python train.py --n_layer=9 --d_model=768 --n_head=12 --n_kv_head=12 --head_dim=64 --d_mlp=3072 --vocab_size=9993 --activation="gelu" --norm="layernorm" --norm_place="pre" --norm_eps=1e-06 --positions="learned" --qk_norm=true --attn_scale=0.125 --bias="none" --tie_embeddings=true --parallel_block=false --extras=["capped logits"] --init="normal" --init_std_qkv=0.0197 --init_std_o=0.00464 --init_std_up=0.0197 --init_std_down=0.00464 --optimizer="muon_variant" --lr=0.018 --lr_mult_o=2.0 --beta1=0.95 --lr_head=0.0085 --grad_clip=2.0 --warmup_steps=70 --schedule="wsd" --decay_fraction=0.307 --decay_shape="pow" --final_lr_fraction=0.02 --batch_tokens=131072 --seq_len=2048 --doc_mask=true --train_tokens=774200000 --steps=5907 --dataset="wikipedia_en"
MLP neurons of a small language model. Each row is named by its layer, matrix (up: input weights) and neuron, and shows model dimensions 320-447. Each number is 500 + 25 x the weight over its row's rms, rounded and kept within 0 to 999. Numbers have three digits each.
A block is one neuron, or neurons of one layer that tend to fire together. Before each block is what it responds to, as a language model described it from the Wikipedia text at the highest values.

Header pipes, post-subject verbs. Pipe separators between column names late in Wikipedia table header rows (High rebounds | High assists); also was, were, is, 's right after a subject noun phrase.
L4.up466:528508500517508495470478518472481479472504519543552516480515475523561516509519471513494491506495486457493507507500477486454488447467552486519501513535477489550500531509500534483529533482557533524523518513511498493483481509515515497484468478536477486471492454490505468501480514502530493496507461513477503468524553498443468496528492439492514479501532528521496487548502484512497507476472
L4.up564:526507489492513488515497551497468527518492528511458530461498507490494513490523472547478513547484544480492520511504467515493511507513516543494498484500483467507542463550499513536469504511501520501498509547570480508510522522515516433493476495495528520535498498470466522477474489519491534524529484515507458497496467490504477487482504497498494556475463517501532509514532470516457484496505
L4.up1424:511501500511529505469483520493501543503457574527508503518496470523489488474508486503487523565489504509499528527528538502482488510494564506518494509569485503552501478510510476512530549527513503507478533515498513454524475496493469508490502493431515522488487454544469469486498492511527485481485510479495530476470529467473490457498484478472505537543503501510456583543493497517526508500473
L4.up2126:495494504521472504498467499518507510501490492471497493492497490508499469502507494516546541503522517487530502550466509509462474502500487491516508513553476516464503528523512479475488522492505487502514493496524504439512516513507494446467520482495501497526473422518471485498509497472517479482506533525498544482498477512498497520508528463498459515545519553524528549493475518475507513477494
L4.up2195:487506519496501501479510508555546524462498487467524507501535502502523502475497529519493491513499517461455501518491506474517510496473509483482503506524542491491520541511496514486510523506492503521485480533516510493470489504520468479465453462523536504526454515496495512493471494514508520470515443487501511532525527461488542505469469495438571516487481492509499437495469486515495488499493
L4.up2984:505528474463547525509459468488504474514478528497518524465535518473524506492445453471510468500506552491482528496504550482477533462518497521509507490555511487481519470521510496467511502497487506482489510498524526466521501496480502504520526464504529554533496525529555485505469475517514506533493478475489493517518525492491466509508477501484516507506458479485526514536487469490462490489486
L4.up3031:513495523513471483528454454508468507505498536518436532551514494473470458476457523489490527469508461513485513476471492508485507499504502507536497470482521504477454509487522496538483498467524471540475513478528476434511491494493469519480559553504483522518469483482503458514495538480527520503475447530519504478494493478494552544499495528464488473456468471534535492500490539504512532513503
L4.up3057:513476489510509467463473459522456502529501495525517503530515553508475496538462547534507531524502505494493475481523489511457485459466514482534492500499536439428522486466494490468502500477464507509482456505472490544429497502471498563507500516521505488470528488522497512530512521443504492466480512504507493502493515478533532497538524518503472497572526499490429454501497504513497528465496

Adverbs and -ly suffixes. Adverbs, whole words or -ly word-final pieces, placed before verbs or adjectives, often after was/is, such as largely, completely, still, also, only.
L2.up1342:496490448487492523512495526529476463461512499539484487516488479531487532502544508494524525557472481476509524504494493511486500499468505504531501532514499465487486546456537478503505526474488483493465477513501453466487479505445517503484460517494529527487519544545499490497532518508485481487506459531473519474498496476471570494530477520500454507509450506551471512462493514527488461523551
L2.up1980:513523506499528466489531520522471492525470489558478498538495463473498518500439480452523520497501507527540533501549466498504482512491500463543496457505522486499517504498491488518487499518511496495465475527501481473499520530484537495514505447531515482521508500541457481486545501498526491539496504498464519495505464520491538505507506523509485499479546538490464484549538499509515511474516
L2.up2351:523521500507469503522503526511565522530483461520498498533484508503501470518485480510491514487451527496504567499504499494518511522510504512474502493480477496519514482495490511494468527446508472502506471473522494502529498503497550503487519488492462493531446529533484505504437522518521478470505480557476465504507480483496523499526508499467486536505487491492501471517522505480458533512479
L2.up2923:566560496489482506491486487526535482483522505461501494505494513514507488525481473466539496500514550510520500475492509518505519510523473539513505477500487456518492474463507515537498530489493510462553507516505488479474503551513535542465530456478500488498457514496488500491489567498490488543510461539480510497517536503493530510525468530456485556525483535489486470567511507466477485501492

Sentence-ending punctuation. Full stops (sometimes ? or !) ending a sentence mid-paragraph in Wikipedia prose, just before a new sentence starting The, He, In.
L2.up149:477491533573488475497496474480518526441490490534524476488469491497494517496500491544479496517504488497510524509514544451507491547518526469494484497509528488480481510523506508515476500500488493533468504489467501482496555506532479559487487500523519486486503441510514513492476497554503529492480467526515514480512488534498499536474480553486467488516477470505472495493506529493478511517509
L2.up815:537469519497480452501511512479500489488528444474515507508523470462508478477501497542507510491494497498468510498546485493490472494547474503484488517511502436501504494508520473527521487469505513486485495485506508512531539493502510517505530501532543491482478497465468515529474503458492489532469485520484486534488491522499497512515486509477478517500457495540498555501503534496491489491482
L2.up1044:523538495503500495503516519484504478443502473513529499491516468525452469517531459476557523511501496501480473506530535494486522497555472469509494494519529507523480461503462480463481502498499510538469493509449474500496498482495507522532518502514519467502534473520483540493488501555488515522455487485507496459524537517518485493480445505502501495418510453480553491455519495485489531490520
L2.up3002:529521489503504490478539486501524491438517437526499473503520499495504499516491462497481511489493476504481527483504539474507469463552535464496483529495533475496467438509483499524491512497558516456494510557471536503481551486511502570529544502501502492510493469553454500500484509511510508499473453511467547481500484530549492493528469483497488533493490519500481510447531496492458492457487

Initial j/l letter pieces. Fires on word-initial letter-piece tokens "j" or "l" (also "J", "L", "-l"), starting words split into fragments, e.g. j|eopardy, j|urors, sub-l|ieutenant, J|ive.
L2.up155:510512524545480478524476503473515506500473484504545510456463502509441518499503444538464511513480478505511511541540538469507520497532439478510485515500450521518508493525502489485517475492491545534534524486537530509543529461484493499468456513484514494504501518486490510550474499551521478423480435495493518493526479508481485497479489458512486492532517491506512516482473485476494466442525
L2.up2175:513545481509525502486447489450515526474481471510496526466510503488484534493499496474528473544529542528499530502509540476496479491487463529505487511508493462538481499472493486525490485491490503541501482506439532460531509459482498500493528484501526511480473484500485499519502493520451479514511509519466524508499501511481476502486475515509536517460500462484494497465489513498526502502490
L2.up2452:521527445505502500471461511505499527503490490493496492461499535489489484506487553509471460464531500507473525452517505491495487512470508494497524530511502513556511499514527485445535535487523509464518498533504519503511494489489477570477503489561475527519462517518500512509486510491532512489476511558499496501491481465552504508560481482482491482497508502520479513512523500489480542486527
L2.up2705:504481487467471519479525430489469515477483521437443534443557501468565495509502487511482493489504491530539545525515436494508518481454496448471536502541446526499510538541499518493474469536520461502512494538508510450496567491488473552492519488469514512530492477525496522516486461539549513493490502513536477507533536508494494538531490474518472486471522476490460497441507479530491501508528

J-initial pieces and "by". Word-initial J/j fragments (j-ungles, j-urist, J-eddah, J-ody) and the preposition by marking agent, time or manner (built by, by December).
L4.up127:527509489526467507482489476523498495531541464504507468478523498515519526506497534491523474484525488482498485495520492503492509505516470473500525556516539492489468464506534506535484502522508476511515490485515522464495539494472513515485468504519460519484509547512479516544504495480501491519496537481477502502495474497497492495525519469524493510540499538541481539464504485490463467458516
L4.up683:539519543494470503497525481485492477534474517469531526484484489495546470492494491547486541484478494525515519471481507518469501486526460500497484493452496516468495515508531531485502537484528513487526492514484483460522505450509516499489539475497442531493476498507489490518485505492495515499458482530490442527529501529460505502493556448549464482511511567515490485542498516467504497528548
L4.up958:501505487506481488526557557493463477478533463522534457460511509470473486505507531509523468537468479494515511497477462531491457531515481477458507502534473507539492531508482463481477487516475444507491474488527509504511517475490539560524516505494496487453545543486497475491519488467493510532511529511502488515543465484465498474528502470513514523481455506503508509537525474487496469447520
L4.up1188:487528487496508513487526519466494484433520493484476501475520511461488441487467533510502502461489506470479501497500508480489461540517480546482534488540495482523479520520489494536522486486532522491509470526499468518518479480475512541499479513514521519505508479550509485538468537479485459501506558461515444557497521501481480490518552444501496517500473475509435525483473550483506519474469
L4.up1891:463480437516509502487501493478501500500535478433481526482462510479525527472530486505527457470528466530574506493507543545538464528510493506489494503496508510536506500507490467499528478538469479513511469523523544471527504440537497522497453522538542514543510520469512517491523484462500498508532492496469479507480463504529476504467510497497490532465502511521476492483530484482500498457526
L4.up2268:499479520533507506544495465480497508486481447492535458454479486501540443479504563504491496516523521490511519533490500528500479518491500499509513532491488522505509561542474489474539538488488464503564520472494501481488503448498462484472539500508460469473530543500527508468523464430535466483467486509512527500526524567446530531554510428474460457479467506542500466493498510462505520472458
L4.up2851:453514494509465503517502560504492512473477484477518528482519526507502498541495536473486509491477493422507452519492502534510477521460491490502515541465493481520499496495519475502569496511492507547522511518470424478494510482502502485479511521525508504517489489475482498521465500542512515493482519462476483497506513540494533493516523458490443436515456496497485480527503470491496516508525
L4.up2950:502515524487481467483502521503461510545472502540503471468532444488516520485489539521502502486540494512554486499468494465525509475485491514522528581504485503496537491502498506571490480511528494499549501485519510485543505484541501546482485494506472493449512510494528485518484515446529510512527471514496488536478489493462446496446514475501524510518502507446522497474469487530519505466487

Word-initial fragment pieces. Opening sub-word pieces of longer words, mostly capitalized names and proper nouns, such as Mar in Marxist, Martha or Marini, Ar in Armenian or Arsenal, and New in New York.
L2.up122:527475477482486519543468488479514493478442537535502504532486484523540527485523480454475526426491519482541502505520479525478478479501502488470504487514471522490441552455441542502502495515481501482473519492497478473453481509493497526471467495510499520493482492496537464526511498502524511526496464473467506515510501489490490477490514549512500485508521462485503498491493479526492498491483
L2.up527:496458580539520495552529505486519520490480508483513539472462534491526495518480501461543514500498469467513491494517488508529457542509463513479511495535531517508505521482528513497470507547529471510506517502498491458521506526510522492551505467472536475527482487535498509476539527483468489500468483514512482531524520495498481488505541551504499526527529484515462452498525536500466493502498
L2.up1512:497444502543484511514532493488501487537514461486487526519489489500581553471536486564517482467491529497534492506519462472523524472495504504489507463449524524495519496503527486457517507508504516491468472505524510484485510499457532500435491503518477492500507492486497475485503466491469504524453516485482488517480487472517481485497503506529479491513543549508505475507479473467483487484516
L2.up2856:516499505470434501498519489544479520489480500484525476537503524508484519481479483518506507470506468484514464517519524536494470537512480503480517525528566476477553492475521496501435532468476492489478540493511491495454493520496531478503495509519498512489456492502480504492533539482507495491507546530493492489511457491524539457483526525485498533493509531443475454414499506537472506461508

Clause boundary in biographies. Sentence-ending periods and subject pronouns opening the next clause in biographies, e.g. "Harrow School, where he", "outfielder.", "New Delhi. She".
L4.up49:483456512515512535539524459515461511493480501544497532492477522515449514507523492515522528537478469472505461500478519465521504479457468459499507548509448522514505505480465491519513477473540486482507511512496483474539497542468527493468507527510444504504502477487443456488472482557433510514509521454517498482510524501524492516506508505499486527538497515502459486457518490478481501498511
L4.up240:507479517556465482497528530508519472529486449491475568498533553539459466502500486545497518503519501490489489514456446474478475520452493484500475518521551467524507487501543496508480470507509478504507512519536480536521483504509504496462498520514504520479515547471455497511462474496484493524482487502507531506497557488477517524507550481524457509473508495474491555528483504481505514531498
L4.up915:482501490502497506483522446480506508524435497527515516492549499543522492478468535527497484496510535512497459485461473498494473492448484450549487496548526500509509533512497502490510554472528485526465527520497484496533513509499497557498493523493502469470509469453504464479472533501475491525457524504559497516546488490511523522501503506485473497507509496517490492504472481503490477512481
L4.up952:502498509557516490492486539432516541487502495498475474546519490512475472482497472520476516519505487476552489515489503474518470529490526478502476517559487515494501466515514517509472507517499475465539518482483514513528502479511502558532480509537518504513473531499510481507515499520508492483509470542454537462469521472534508503509540466539480488448497495450490442500530508531449501451475
L4.up1439:503455505553513486494488493511476521469460511502479553486527509484539467478498469532534514547480498481567493515460460519508454539480497522477512518470508464510476489482491479507512489464504491517539506507495482510483544512510476509525565553514502529527509511496505454495499473504478498487504532509489544476490498541499507519498529421531512507507487494519482452536487511564492517493501
L4.up2236:484478520529484502538520552504519502525496473479501547451498538505491520524502498534559521508509538493518499482511501476537455522517479477485515476508533515492483493501487466526503487483543488505496528513519529466481508524427439519482509529470506526517491483478495456455534490446525494511489458513557490498534534516541446535496506492484524494464484481511519503520525492513451502464468
L4.up2726:535474511469516465508487505464507525473515481524470533471514498507470466551444542489471492505484515510587483450488534525516476542476508465442496469504514460523468554534493530527500512428526495531486464471450499503521499482487479526486554544475480479479522474471464487497545442488486488537488509486511538482504532511521458540441528466545510470488471530530526497485506509528461498470517
L4.up3062:489525543541520480478535494527518457474507442513462516477483509513493512464491513526549532528473496494476522506486512458451494465481472494520449541501517471501508501494483512465476503449512509462504456541480485493503493561488495507482497508521522495499567477523497521491469497506466555540505488506467509491510512496489456519512498490514516511479490476530514492490486525558508511477500

Sentence-ending punctuation. Periods and other sentence- or entry-closing marks (., )., |, –) ending a clause, usually followed by a new sentence starting The, He, In.
L6.up1803:493507467476497495510526517502517497470507479474537467492514484510495454494498527485521514493534494491526492473503486469460509492515522525557482475524496498497468512465496428493521511504487508507483473483517484515495530497463535457515529482517501487507520476478470464531457504482453500552456455488542500486487508498552476555482507498514508468476488494543514522516543475485506501522455
L6.up2345:480521507416517498449502497506496504505476499525485486538524513512505491519520450511468497510485546512508444493499485504521489494521559506478469463506518519508507519480493494481497497508492489476499488487505487493478504497479531480553504479545460497516487455489482484488501540511535480513489484503524521486500493517517494554520506484547489517541496536467499543485501463497534491503513

Second piece after capital. The second word-piece directly after a lone capital letter starting a word, mostly in names or paragraph-initial words, e.g. P-el-ican, D-es-igned, B-om; sometimes the period after an initial, as in Warren C.
L6.up125:485503467446485505448498502424485550537488487488512503494509437505495482486466509544498432503486491501492450516526476495566527503494510492504515539502498480492523506515530483463545511479516482492536515529472503500490504501516497487524523467494508537557487472523495481497465493494544510537515556523537487487503479540485510483517465467516523518471486516507488496507489540490508509510490
L6.up2534:496496504496512435494473512508488537543509548518482498480520520472472418533494500521533503488508488473492493527514481503491497540513528480521503490475504505499513522495497500537509514445528492481465545498469524471520529499521491537497495530499520531523521457522540523517521505536509512544503482474524510480468518510516500520478519491490481498535503482510482529499533488517507457471513

Noble and royal titles. Title nouns for rulers and officials, mostly before a name or "of", such as Duke of Parma, King Chamaraja, prince, Dr., Admiral, and sometimes word-initial pieces like sub, con.
L2.up681:503521469521521503529501490451463487541506450518514497483543459559508500517506535471492527499534527504534490467505531482465483495535485546525456507520504535516494512504458504470513511464483541537478469523491546507530516473493514510474492500486491549487532466494512510511451494517513488562522540532522469474490514454484513479539496494541491501558506517466471539500490561510515529525495
L2.up996:492485487547481483475514520554523527510531516499487505514469507531500511513494506515512484508499469494501516455517515473499542539418506485482488518472476534516468502513513506524509524478502487458524488503535528548495518519517509510494522462528456541500515528503411536478464507469530505550532485525538542483503502522488511507551463459483510493504468449510587519495521515497541510487511
L2.up1595:514503520529546466517472480468477492521498530504441468483515472539522447489489532510510445464521504486488508510522533507502499518526502566479528498524519503486504484500519487518487484507500511468509455518530530543507501531502502488437504509543480536538513505512486558500537504496507511551490522532513557507477510511502521493485491522483431465521517512480517494505493536497531492511501
L2.up2585:489480539497490446472505469445455498509522479533493483516519455509503503482517512500496505487501511519513547532533520534482521521485516487461530522541508471519500536490484416489513504531564549498471494509464510519482489510537490490529490471533506483504515502517548490521472486470506548467543499520522548507475572502465475474529487462509509484579470533432490469538459514465496520519539

Family birth-order words. Words placing a person among siblings or relatives in biographies, such as eldest, five, younger, as in "one of five children"; weaker on scattered word fragments and digits.
L6.up643:533491519509528452528501490510516556491494480504477502505553473446491527475509547474506460532495507495523524460485498537485477521480494476497501497497466493510465491506474494499509501467509501542465494483462531506479519494493491534538485519514483503494554489493482513541455485550504523534501505452481487486494467467492487490567494470495489492499517507497511464502494524483489517467496
L6.up1676:515528500467523485487534511454523502511528539533474505510492509472478534489462509503462521524494488524502526495516518529505528451499489481493430508507523480478494541502463490461499484481444473456515467470507502521497484500492471507505462519447517555503440508468438480515483515523509501509518472482492532484546505496512509454514523522494525521504537496479479497491482483482467472530458

Surname opening word-pieces. First or second word-piece of a multi-piece surname, often Italian or French, right after a given name in cast lists and sports tables (Ar-billot, Fer-ri, Bar-occo), plus occasional other split words (con-certs, Bar-letta).
L6.up170:485474430459475512527501562472438514539512516508501449481486491525537481480524522467529507506503492510499507482513471538471478467488476514506448522462472552481548498475521514506508498533529473501496493478502489466447520494507488519498556503482491514492458485516471489484486479534509511505488517518528492483497521494505492469505501511444536500499475475558535490477481495510490513455509
L6.up2064:507494473488527432498507496484485529543479502518551547450498472522522475462506533526521527513518462497500548492518492446493460455520500503488536515482484491529488500470526483539490446488509497485544475492509519488517463520487502502467560543512530551518507472486533495481470518486506515529495524542474462506473446491519475492476553481475488504482518493484479466530460481478488479478520

Second word-piece after initial consonant. Fires on the second fragment of a word split after a lone initial consonant or cluster like c, l, p, as in c-ousins, c-ranes, l-ip, p-ianos.
L4.up109:491515426522534507507470485481488536526496522481528480513523500479536487520485469472485485474525482509485453499510498533507516499509458501499531503477514502485533525498493490489522527510544498523501530477482493498485525522528493478497517480448461514549510499504498468547481501474544559497504496494506477518481503472440524504448508494543501467463517466455508551515466502469491545474496
L4.up314:501490484466535544489517466483494543523467507483496530522499487538507515540520481472468496442492455494511525514558491521534476489526515540496500518519490517488520506499517472473470455495515486515467490481467525478540491435488458462479498514503495534471500495543516532538498480493501488513542459526492534518512513471490488490468496529486474498518491488481470521493511511461501507549493
L4.up969:520490493489528545497511486535517538508500544479509483508483489505508513508533489527480503522474505526519517500494496485480499504502519519499513511516507507511523582507515491467516503463469502500469482480483458517536546478551488466521491514474521521446502519550507562515433535488524519500491504472511496529552500490497517478533494530531496518496487482509490531490531526455494537517504
L4.up1378:496534499518453481546468486548509481501483493496492484488495530523494508516533504535504479506485477520541531484554514510506498478495500486523489569526517472493500465502513523500504494519512465550495499526482488505495471468516496498500521532552492488505520542482485495498480499507503512461482517505503453509512530486479524523484484525505526525497478514542498473545503506482508497498447
L4.up1936:505503517510541514545479438530547532514498515518491478478477524516485429518489515497476496508481487494510504488515502489490515545529465510473513502520462470482489485529540522511501447527468516493497495536502534473483503421509483461491493547476514539489512510512438489560518486511486525492524483494459506526480459507502484512491491534477509532508535502494469500498518505507537539474491
L4.up2138:527488500519442459542497510501477499506515498479464478506460507506550504553508482525495482488494439525480517582484548494488461481525513504513495545493505464492500522514535485462512487475541484494467515519506495526515509456466503500474493508439540516480502525464532489515494514474426504492536509484538507487535555507520492521469487518490466473503539495518514532536528480446504503470485
L4.up2537:470479487543503504492495519485522491533519488507508476503502488525495525515504487475465479489494462494510504542543544523490500502523467519515497485490527471523552486489516516482505487451471455524494474525506522463445528535471512484483506535519531526451543519497470477502530486461490533507502484517479505538529479496511542501522504516526469491471555511511526507497512521477502534509474
L4.up2911:491480473487511522468520458511525510513528511514467498519534525503478523532521505440538470482524477528481518528511532481531510502511519489489541476509414498514549448480501476497491490487477483461498460484518481472475456494528466485472494510492495541510502448517488474515526491468488524463514520535501498504503493495468537509509517527499512530456547505516520501472514487516492478496521

Suffix -ing after split stems. The -ing ending of words split into word pieces, in gerunds and participles across topics, such as publ-ishing, sh-aking, claim-ing.
L2.up312:484495500503523514454503496504511484495497503491532519522478500483481515508461461501514517490458456515520561504532516514480517503494484502492481495506483468480488503465476491512496484508505463486486524480504528546453527485505489500409518527480508460513491479523502498513477504486521465512520475489506530531453499519470457485511473527444541493515514516484486549491492555543498508446472
L2.up1601:471501531503504497471504471483541474520485521477479533507515468523504476508527483472500549428489507511497538523532485520521486519510481532477474512458540457468527508486514494517480549525482539503508508505514458540536522536517482513508494472446483476528509497492518534532503517499536485501516457477534495468511517521487521492518553526461512504468489525517533535516502484503470505517516
L2.up2383:473520482512528506489524523454503504518469541486538489513472483516528450529500483482509533490494531499497528523534462524511538509509490513549532497478536482505513515506512470532468496496493498488475471483539470549499517522486466514518482501485484468487467496461536473497483478509481502489503513493497521474472488499515439525540534463465502516478479492503497493465497485512458500471521
L2.up2728:522494469445487491475466509535491501533502543506499509493494508517493480533471492479509459516454495490490500487511512481484509497504505506488451465501540509529505533519537468510529514499509498500471507492487507509502531555485459537486520498510520507500475483513467487514491544492510499475486457482447505519493460501483521523473525543487473489496520514507526483516528504532475482464503

Start of characterizing predicates. Token opening a description or evaluation of someone, after words like described as, was, or regarded herself as: an opening quote, and, more, is.
L6.up2163:470478502507475510515482495515489492492434507461498492533494544511475506517533542505546461505468510493462534497486544505495490513513509448530495528473472521521504514518473491502528467468488485530504477491455530505519437513488539499503488528532446515515498498535509551479483515497527490530526488453496519483457458511489478563487495490473508526516456460458514516462522502489496546484510
L6.up2911:508477511486508542481548482475481488516491488537515478488531526490487514485436468518503481487465519460527521524452494530505491496510506495489452522525455518520480496495486535488536460504476530508512456503522502540523471522493518485519446501534513518497522500571511513467485484474543496554538530486471506483495488531508515501511478504527511528543476482506467500489485488516456548509515

Verb after long subject. Auxiliaries and copulas (was, were, had, also, to) right after a long subject phrase in narrative prose, e.g. "team ownership was"; weaker on table pipes and digits.
L6.up703:533521524473492559487460492464520473468505492487448530520490501528513474520491492445515526505461559460479506503490496489494497484530506514550540511479452486530523501497460469492483440512490519499517486448460488480470510445502503464529464516495453482472534536520536467467541511459510510483532535520526507512497541446529502494484451443490486517467476530483532472497525485539490512474496
L6.up2151:530497518508494509485568522552494514485509510536490512490449494487477527493524487477518507513477494436535482474492523488498514470482506471486483492486483479521520518515487470491520500497538528511493497524471492483480478471542496493456548499535528514482494464528466508504499497483497511448477511533513501497497472546496511490498492450531524513461526534541504510566522459540539466482497

Table cell separators. The pipe character separating cells in wiki-style tables, strongest after a header cell like Year, Rank, Party, or Case Name.
L2.up446:532516520499539485500487480471487533417464504485483480494527550428508522539503491519496528501451496499519517506498504456478464486485476513484520481491484544507519511489466493490507525464449531500487508476502514458529498523486465509571485518443502523505508521462528498527479528464515505463501488513513504494494472498507504525505507502507504501481492519520507492512467526479498531484544
L2.up1686:516517511489513500490494457482482521450499520511487500486473491497476506506514497518531462488476508516495458496477483505458473502521505494501508504458515479477526499499501508485484513478509493483520462523542506485495466519515493508522557493519525492504510511553481476495446553513478445524485491556507428479539523500536516465496495499471509563500522451447482493516511515509456500494523
L2.up1955:511492495532511521537487513490471500497506513533507517438521492503469504506500502484546513495488499488496508519515464496504510506485487478522525515503496468477473516522497467510498523476487469474532497495489445500539535462479503498501542498467467523476531482513502519558496512485519459509494518482489546461535481525513470487510517509520506488483525474486506526480468485509480506501546
L2.up2277:530500469496549526546482452468432516495514481491485522444488492490442464510521499518480534488487536513483516484511503480518490509529460471496490490495455543499467520501480494521478514506500503502478520514503475500501537481485531493558569488475485463514484496546510522513489515503511520494490528507512508508543526521551494480504542497489516505469535505426495502561467512499464495492515

Word-initial fragment tokens. First-piece tokens of a word split into several tokens, often at the start of a heading or list label, such as St(ations), St(ructure), J(ets), C(ritical).
L6.up2407:487472512486483524491519547518493541514548473446506494484528497504502459514531473529525523497492509519522502501467525535492517490524526452514511508497490507536469481534561495473524509528513515506493535486500472486491490486505533539485477510489483533514470503452508477493509467517468510497470482496563467489565507500507500530503517523514495522488458505546511510462482518482514495476501
L6.up2864:522509484533511474495543513496538489515516538480477470527508464515486507513522478470502512511491508495485516530465541479509512462456508476504467492511517535522472522545485516471533512507558481466526508536501483551506491518503508527481526475519495488497527488518497489499478499493473545470486500531472480505477528522536473500486494500466482516493518482519521502524457493531441492487427

Phrase-linking modifiers and connectives. Tokens inside an unfinished phrase that point ahead: to in according to, his or its after because of, adverb pieces like -ly in deeply and handsomely, and more or very before an adjective.
L4.up895:521482452507459489501502491548479469501523515487454468479482489491524527520471503493525487472510514563505524523513571470527464490542476499481476468526450523511494510493519494527497524508477500518525496519520487513481490459541513546455504528516493457472527495528520494505519479477480472493523500473513505481500518513479476487492493504451520498526519487469522498508436463501494504476501
L4.up1028:529478524521533445526463495532516514544496512473530500498486527456540464505486506478506485501477555497476508525509520503500479514515501534511508491486439506526492471535503525531555522508501476560510504520521502519522507473476560498478509494551539474487504487509472477512466469513540431523480525515457532517490512513444508502467480482467472491484533548507421471520459467496484520462522
L4.up1136:484501498503486518480524447507473436496514487513528516546515448503543494539484509514509555508463506509479512492510517472500483453525527527473489490531508473471505487504476463541522518488523494406492532482516517487490480480503507526516471503516477488456515464495514552519474464483491503501495488520495521528478410517478481522496508500479520486497496495497480486499494541484509498508516
L4.up1230:484549493490493527481518533478470492517489502455476525537494531460535529484459497515504517479513546480510507526515494509524529490488535503486463479505489505513539540504512478502510480529475455454512488525506546502503517480540541517524474456537489513518450559541494501471492518472479472491501483525517516506478508546475499459489525529502467460483505503443528492489423514487492526451509
L4.up1332:534491460493530494504572513497503532495466470522536503539478513461500492494500541530466521502466529544511489471484535507480522500532522476496479490525481534511506500521509508466501518497539470509442472483513504519499510494493506487467541519509490468528488499534493508540507506519483515495488509498492541496516520515508485475476497498535486499473482549515462494549489567521466497484470
L4.up1607:483496464510469525487494510498523486474530514508517515498521508479508526493529529472568538482489487490572460509549478559501478489518498471477490511504452546494447513492504523510520500494490508511503505514505462498512481492547505532507512484501483487469465481473520518497535519507438494479525486486501480513465497489492510517481507494485461500542464515492498509533447495490505489476518
L4.up1918:495492499498488542497540492515491485518529495515496497478509451486538495535492507511467486494499502497472520487480547493511508497526497519525488519545512507471500494540507448482515512484492575459464468478483492478473479479527516496451527518537523478507475517520450484500510508484498494482528510520514527511509518491546496500522527484453527554561505520493491525471470474453487545460507
L4.up2383:437559510525485489557458491508522481500533512497491480489497483467499505527513476473491524484491512508475513500487486546507485508471468475475487522509455507491486597516498461476501503515490453482518503577486496478493487481473483495549509551508492487485521497475520496517491567482514512485511489513483497528520533501510497508464479505518494492506531530551526504563502493533507504480528

Mar name starts. Fires on word-initial Mar beginning names and places (Marion, Marina, Marvin, Maramureş), plus mid-word pieces like ar, or, as in names.
L4.up1:491477532470500496519504501519504501529472459526463476487543505501518509528510504496497510440548495507485455525486440459523498527500516471513550526509525520459517519498481497472514469501523503519515509513497495502492486458449495502498479503552501484462520501517529472505515475538498548551478481545478471505463473473493517504458517523510500463512543513536505508486531443481493509521529
L4.up75:519485524494507442527550514522521557490517519497518475492539485499478472511449475479516485513497519482491506521489466513532486501470483463490460486493490524449488455466484543521509475479497472481478535511531517491443525502480530531499521522516523477507509488531446472483499500520506490514513447495446479514484479471553528487497522531536465433444498511524463480517446502513532527483498
L4.up840:536496497507469520493506485489510491532464495496481496493488466493536524460484518520465507503471511525494509533534511495508479520518523461497482542481459541477518492479521516441551530494513485501480515483498509527494507461492520552518483480565510512507483476511497516509450493542467499530519517461485528507519548484489481497451516473528491491493486485503490495480459494536487488483516
L4.up2011:506491529523484480555486561500485510520469497475527461506514464501474500463483515478536486492527498546486509488434512472529486529489464489491518474509476483521485497497517491493524498530509471450528481507498503525481482491504521495491474470550504517484498536511531453498548542509504488509532489480493490473557491467499474513492493464477502510432481454508502462516494449515507525478531
L4.up2103:518529511506501498462482500529492527509518475485501485425462527462502516534508483539519513499519518491528505515508472500497467486485528491492516477458475536478473505511493511469510528526487507490552470498485457471482526533502483518492543538536502509484444477521494499458508477468490502501548515496488528532549510522453486529491503557522470541496492493545487503487496472499504468477547
L4.up2337:518509519519500506519477508484493552493496506568522453515482509511529504475515521473528464480520528530492503562508507473462516484489494509510511549479538506487490502525488545478553539475523444534521507514547518467504495490506548466500488522555477483503502505506501517475488522504477510488465491518458532533499512505505512525507501496523503510493476516458513488481492536497465440506508
L4.up2663:489461498484546486504517494544564526478497519540524506505528494489542522506497543464504488521470454516455501494470476545540520513510516505491500480510508566496531502501508486460524505484464461465494509516473498510490515499476543480513526476539495486506521513500472487463479513487518501496521498481463482533482487539500497490479493514543456495482482509504517486490519481487493494518583
L4.up2942:520514504509532513498486569500433520460544502546477483533531478494519476485498521523544514489537509524524541497501488503466513485479495496521490479487507522473446533529524518516503486515531493495500539491500513463525496469486538484491476503501490509447464494474503505518460502503484519538483509511529498484497536463527513508503494519517480481517481468541506518494502537496493479493528